config = dict(
    n_layer=11,
    d_mlp=1024,
    vocab_size=8192,
    bias='none',
    init_std_qkv=0.0513,
    lr_head=0.00744,
    decay_fraction=0.81,
)
MLP neurons of a small language model. Each row is named by its layer, matrix (gate and up: input weights) and neuron, and shows model dimensions 96-351. Each number is 128 + 32 x the weight over its row's rms, rounded and kept within 0 to 255. Numbers have three digits each. A neuron's up and down rows have the sign that makes its largest values positive.
After each neuron's rows, "fires on" lists the tokens most often at its 100 highest values on Wikipedia text that the model never trained on.

L5.gate146:153134107140055070114163165141108148114106159136170101158150098169095136105130166128116149196150114118144151129116112126094107123165109125105124129136106100110146173178189060170123178099078142155094094092093167171109140194149090193136158143130104138204135117102138136199135152178176150144143072117132083177149119122151091109154148111058103108157103187135165115109094131144150095128165141132124070072049145138151092172180129121179091125140159106209078163111160114120125152158095138138145129125047143119160131109072093177122103140093119099103114127084124091176116120086123191123125130096093150144129085145144117150145131168150167061109126159121123164103125118166119110061093150119158188111147138160128111106134094154164164113111121159107111093113111133058138125085083147
L5.up146:137163136123097070142156154144097146194167090086160167107101101138148141140153118085184087171129159130072135130131140157098131160116122171129121171115128142097109138191133148129074150131120140130174125143129150140101167068169169188095065120124095140173094159144109094096176166105091130098175108144112094124109053140130134080137155087181133132101199111085082100030159128117137068096096126163128152166132165062105101053138142119120143178184135151171057161093126131107129129144122085134170116108103129091146130106084161167139104157125107125063160198098135139066160132143104178036134130078168077120124115083108239151155126158162097162076098188098117132121122116124114167093141126132080094189141161144069115110163117150123113090114138144143195123105152130049149109091096115
fires on: "-", " ", " than", " (", "0"

L8.gate967:129108162176058091098082182119098078070087125129110107169112138140142117127154118105089161137175131166072172169100121125139128187096108196146148109141104125171181116131172126116132141110145155133145137099128164158126133164136116065126140147182127088119181185090168147100115092176186152149135093124139129105056129136117094148106127100110156139125155112143116173172156123089101137058106116157141133088096152122095071127160165135108126124139158139096167149149144081150102103102102206134163147096086133128083103117202112097127078138096114173128065123182052107103087156125132110130139185116096128112154207154111099098126165181164166110116067179105109116128167124190151109107147113119070144058117152170122117169146060127174132117104184131085172143130144078169129148145125137
L8.up967:147070142089100175108127150110151119098130134162128148148154134117077114165106130130174139131091116076165126078112147116100153174078099131131136176149124164110141095121157120145089176123070147162102088098075141092086146156160130080139142112149120090151170102143110102112199156128076074120098078076175079168161121112168119092097171095159107116064061116120043182133156115134149104175136133174133129135195154090094120119125116084125138152106108199137111151103150145040117167130094147178134153095110100181161148078132201121128080122119156111148138152124165176154045118126075100123127147101085099116094108185153179178172161090052102131151139193139101128119127155123174071142146114087081152100065113109151102114197155057139099086152118144121151097115130151140062112111125145
fires on: " ", "\"", ")", "-", ".", "1"

L8.gate506:119123137127147127102112135122154074102152121199161142043144172069075132141121165146123067127102160125125137169118079137175133163163112178169140171134140127103091120088137132170206141139136148146169052154120155094163057116112136151106122181070156087133135178173157079143106165238131111133168104113184118175139096161163122074157129141109123064161141070117154112097143086151081130169133083091124137144137117079151147122116179112157163169088097154159156110088120134136147093185124161159116138117100136167158122106118036056105089112096138115117102138139117117147098142178078162140172143126159095137160138164138108161164109119143123116121132184135149166107172186159169100066145128202116123153162087135114115178137142155065069162149093132137107196126102092137133080078124123
L8.up506:130083097110116124092156111132135106154098118191088112126152149153150111200109155148186146140120182126114182148159099102114102180132108135128127152102124155122082073148115151113059127089150108092150139173138049106166147112131135143129117092179083162151116145129148115151188162121114130056121115045063132101090141082167213070112083141126121095057096128117139082121119135128081103108138137112079098175118070128139072155149138094140166148135085185098112100111119132156138187122114109176166133142126130167140132107182200099126153108093053140140148147143124156151124087094100069139101123132138051083120169127165174136107109143138122075124137157103123153145124131126097054105103061120170074152068114152144094124174096080138156073093133139093054097138171140213106124098140109
fires on: " ", "C", "==", " W", "0", " C"

L8.gate424:143074183109129160096182112096132134146101150160175129151156108100127129103163115150099110109132147137149110086147115135118122123147157139134193155158083074127161103175122042154166128126137135114147118113120106135165093167095108136100061139163082166131105151120135157163126088124131118132147197103119054173085144170115113112151194135116157085153116092124124124121116072105116155116067095140099158095072143191138109151183109097152087134128088122106123018151089117087127104140139087093164054082115087103191092107149137069124204125102124151197116170127114098204124148119113085116129154104147121153136170112132137112156179186156132197059146129126132151126120124139155063107103108057105124144134052157155149174151112085127139113141081184146093135160143118105110117159114171
L8.up424:118103125097098115108162091124125139111149203187156181174168062106131103142140141101117141163148167175102110078108124181109094175104119133133146132100111142118086064115124113089116157096106139123149121116101085124163143125158166140085136142166130157119075179108093142116116168056112106103174110185094094132161120155124080072150125075170148092138079161154079099147128136144114106145134072135178126111102077111098081192128118117175115103151136210090130086132132121135111167121106126184126127107111181135116181127118100119132182165075117214141123137118139176157156140121134121166114064131096101131132123133108081122065139076142114182156107091147157118123078139171174161125158091123147151171129138123104143104132088189091105117137151179136173141117147197055126101125117166
fires on: "1", "0", "2", "9", " /"

L8.gate573:140139177121074185107117099109150125089138134108132144143091060124083123163227128097085177120146106122127107195160110109156160146108098183141094100151164130134141150113146052104139048079136125138132132086160152137060126107101145089126105190056164077164142159103130104119216101114113128115172146165178139159153105114092086118178131083116085123137091101105134173134179140156111103156166183072101164117150127104143146121166157166170109094182128118141149115116148120158084136156105092139160089179067116166123138071142156101137077161106088150077074079121076086088122086128102146109130117140108142116136118138161187130110128136149127141124150062109111181082152192139110120110160123126189106149101086128097141100069123111173086132087153108155154106170135180167158122149151146
L8.up573:134136127079140125116136140095139156095174109126115152131144114134094111103180160134084180115136148134122123150158113183144171142126052114154161189184160131105137101157120048058095136105178164052147112174143122134126138088149119157102101140123070170160167107102103105129133123115120136120130203179125121139072104180101096133163067082132168164104078124128144139092139152143107167136186139103176113139153076102106145097137150093099120131185130134098110110174112174127096151137048079160198136107076160178097121125152156077158154123168066128110162123100168125076122122057089115145090061126160140096120140123147126136116136125068193175106111091106120122148160160117162093098155154125100124124066170154069155140111171096124078122133198091172169142074101172109135141157124157
fires on: " ", " to", " in", " J", " G"

L8.gate899:119078077153127144117165127075148062151149155128134162106178155129100163166126114186137115136176126144041072198158147120108207184146161157067093143093088139143112112109116165155123106121178143174161132111128108094095183044107161122103111139100103121133154134147157064120124124102139173060124079137068124075108132139152198147133135170141162111128179061156164145082103131121162132192102124055154095053126138141164110150183167112128121137125129108168129109097093100153099088093125134134167074139102111124173170121124122157141108113181138147137056128172148141123107175126101164089112123151115076130134106145087124148147113205135133100140114157072135151164182173110149083099104168120179103122130058136142160142141154135162107135108159080099097103161169141135151086079153103
L8.up899:133161108106094152137083134113148165095112137146114124180108214142081122158134121172100103170142117159179128130161155149096107082102095130133136146146159124064120179125158127130078153172113098133126133182141091129103180040099107082158163038138141182152130060183093153117148163118085169144104082114140170121178138126105135119119107113118083196095122178173163138153139097164226130165133146187082174089087090145212121097138120132143091094175144119140099100071109096031073130085103112048101189128110147130139117124115122107125181097131146128166110091180140145113087092096155086096089108144125118066075122135140119104142178097095110114158151149149100119107147137098106110116169076087121082163113100115130170150114112077144157135102183157206163130092121101093117109136114151
fires on: "9", " in", "0", "ar", " lead", "-"

L8.gate347:118195115099127117143089166099128172159158157143145141113102066110125167124162102109134144118188129105138153165089087116118055110113079120113135140103094123120134095106149098083156117111149150142082127127101129112114112071122140142148068162115168139095113135135134178159140067050110133093118178154121186120169159158084117110201135123141173152152139110135112108140148100131075141136117144100043118143097153209084208167178144100128109178193077093184088084107142082170132098162175164099157159124136114109131097149119173153070144091142065113128116095123129123085152200125137078096158132093130076178114117165152162132107173134101132150166133136120170145103173150168104127172141071093113174081157044166127161127120110110103087150169110121112084174122155171166085125117124129
L8.up347:066129141110116134165106157140166119160161054184179080169144131188140139127147162126146175157120164190125089113101081117087146145180087132113109116123149093097087124089081083116121092106161096165097198056147085130209165162161120101172127118120104102127137190141095133149134091111126082113135078166133127175098035166135122106118139143080098089107088099148129180144112148179157141186132154129163162147130150124179081144140181091137151079186157118102098117097186141104161177143143096139167173155102120088143167046122128152158103132110111122098184096142122148086154180093206114150099099086144120186164064061145149178141157114182103153123122114158133112141128132177094114102093155169090110110140116185083099105127089148145124151140108153112178168090113130097142133091078161
fires on: "2", "0", " gu", "–", "epend"

L5.gate532:156112169052101150113138172097178102094134145169128104165103113120068140081159144141125125096147151097070095123086169096181095173115157116095172123116162079040181153130151111130133106169123170078152153041116130164095172145113106135090095167100103135103069137085144124099152153129124147163136123119113117146105159156093109173133131076112132123094180155124186165139111063113115072097164171077136129151124113125103161162162104137170120101183191096122119139149159065131095078131111181092105124246155137164097147120140150111121160145119202101114144143133111138098127103183113117085115156108112161072080077118125141114186109132146139135074056114152108118145123123100119161134153113107113122138131113138120180108145078098149187170094144129099152147172093094176133184125136115
L5.up532:122201111150181196148116121133212176121130109176176148185134175113099091137145118105094065113122104147142145142092094126159126189131103135155133110159089091164045192148110127166140083206082109098122115155135097121123178159136162162098151121125131052129092139149156070152091107187091148127113127100185117169151165105115146132063119119101157114101148102137145099157104208182057105137144157132110116163149127079059129127164164150143166074131103129106104133120127117109125174155095131100152115168132147127078048126088178112157142093096115129130139159142168103133123108096132168104072106126134166112110125158159143158164140125121158144115095131161112112120135158086107137153173140114113180140122130133060127136104139083072159141176057135149101132142163189148147120132153074
fires on: " of", "ed", "ing", " told", "ped"

L8.gate757:095105103128130096136115148135167108204075203116102095133149090113094177188102105113140077157108141121127098128168121117112157194157134087139164171141138132141119083144210116119138109067144109171169101132065026118115086168149119139106140120159101134160204085142077160096216187159096090088094058111122132147111170128149094106106172116103114162139102145177139099098143142121107128149092195092099161066143107170155134135134134135110159117127131139127090142147130085184164137077106153107105104128073158112134101113079172166116154193090117111108166111152128124077150137094174142105130115081086108162091117166095173101088148173144184133105142157078154178137117112098139112104100115137094146092089099136138185142137036126202146113109187190142145183138144172122123181137151105
L8.up757:127121135115136179157117121150090178165109118113168083133089082100106104201105088152113113126098135103149146109159177159125146168139100120143123142119088118139116120132111127120110060130152099218144121117114125130076130075132095144077140120132132179132121170149133113125207203128072105164132129142144152097097156108129127120159140104102060101193112158118084182117154156118180107164103148149064129117228134115229120076119101063091128175141193079102111107207164139160112148111126077091125144058174065143150091112117129211109133132119075143111115075079137154100100141089147192136108135069131055087137180135146141141193104108140134182069191130152142141149138116115141125106116085127142127094096099121131129148128139148139081073103145204191131133027106126133140142112096153
fires on: "0"

L5.gate106:084165095129089141093104070114169116098141175075136095179109115190096139057117107192130107121107076159079087126150113145172109183099127082094130090137113141109146115113108158097109121137088122117146116103115127158049086077140170082114146137086123068135121077083165051151154119172199122071176089161159158182134158161129082168191120116132118100127119156136130113119147133101108127133119162127128131102187087149099152149160129183122121112192101121156145109148172084128102093127138138147067069120127087140117138129150061115065129151095149140094148151136090051113091121112175155100122139114115167151147166091143147142155087117140215135105080114081129125128097151092177094165159102108164153140211175167103154135156128093150154133096157126153115045150123160115102159107172151
L5.up106:135171129130101117146170078152099155070125135048195049164071142191132096068123117145146143136124161146158187074155148167122069089147167152112163235163160156167125138149073174090079094100086091145128098188120154209184139087089163105106147147119115114065129110123120098152123142174133084130191142111131102130142132129105140124159154079148112120114131121112164105142189156136120129164134122120128149087126132129152100125167129091100114120166101142124192119093123135102083109120095132139161221115189136107108188123107075140153122195149173110180084156133151161128145146075138069156119178101155173166166142096133092082122128111134150207111142101145099077119188136103172118149173042099177137085156080155126135110137089061097074134122162127124158092078104154129161164179118074
fires on: " to", " in", ")", " studied"

L8.gate23:105145108098089149151128133118135117080117141149115190163106207066130110123108091125105138175141077128058129164155126135122155116128163143091112150169135128117124095134185113074149143094119124168179109057160180128164125191179117195116153190136138098138104160110071056095168149154152199087187067105126110154147093153138133096082127102139137180130168075131111107160094127166085110101148150128172116115114135114149196131111152110142155132157149112153078136087094118133154146084142161146170098119096198149082135151096139094098136114041164170097119163160093147133093139112103067102125136086122150108107129139187135167119162188128089126107112151037135114120164123088086090088147178125170137093090116194105160089135103153162174128129147086048131138190144109097138132136187112
L8.up23:178124145084145131136127122127169133060171103156185127116108188120112182121078147149140134161065121106154140108128115181150068125115135160113177148076155155095103149158097143176124065137090138165072175148112131122116081106115101083134097080137126082134139134127162124128146102159158101093149110122167182159128198106066177196118150123132175135135180126152125118106189149118146085144175102153144109195134199094173139189114135108108130106130081165096131123078139148094116192074121176134129194127118152140088145126169145067146114079203095107141193076073155081150067119134106132134089080154130105104166136083128149110166125072143145115168139123118113110084137111137168123112128143121142111145137099126129128193154139098055113053165083155153109156103096194101146100076069174
fires on: " "

L5.gate1:131072091139157147095084117080129138078109151084172081129094111140093123105151122136085123104160140117170131160126112082174188141124104152101135178119126138141155062097127158080135139109109101132174072143139116146148097047142109141088118160168151149142115197142151098148129138169122132104147164125127145096170181108188185154094172147198136118172154125078110113085069070119146144116105128071143162190172103098136150135141149141149108143079067138115093133071140139137105116154091137196113078109075151180111086058126130107067054098120152153149061118123179138131094096180098132150103137150159094098190205162129210132127142130068120104129139086158171116157097134152112099144069155143149155169134055137100099142113184051150106159107151152101113113158128087194132151142095098
L5.up1:156139193098111186103154080140203132127100087184097137089143146140103211095086110108160087153140213176119173186143123164151113067099135160126105075188130107094089120108169139124130096117069109130124141107153142083163121150135069162146109136155163230126142098150095102062162092082094155133124105092165080123102085124085129117163130140143093099084128180098104181118143151141094128172180137101105136176083098126108110139123150133101100125168158111097137117111126073080099114105110162123141145077068124084125101115127130107123149124153076166173140074154119162099142072127152165100150113121066154143111147179082120093134120167107150066143161110140174131132146120175122123089088091169148154106142121118145127200168120179111209210118190193130096150100155092151112130075122144
fires on: "0", "-", " ", "1", "A", " |"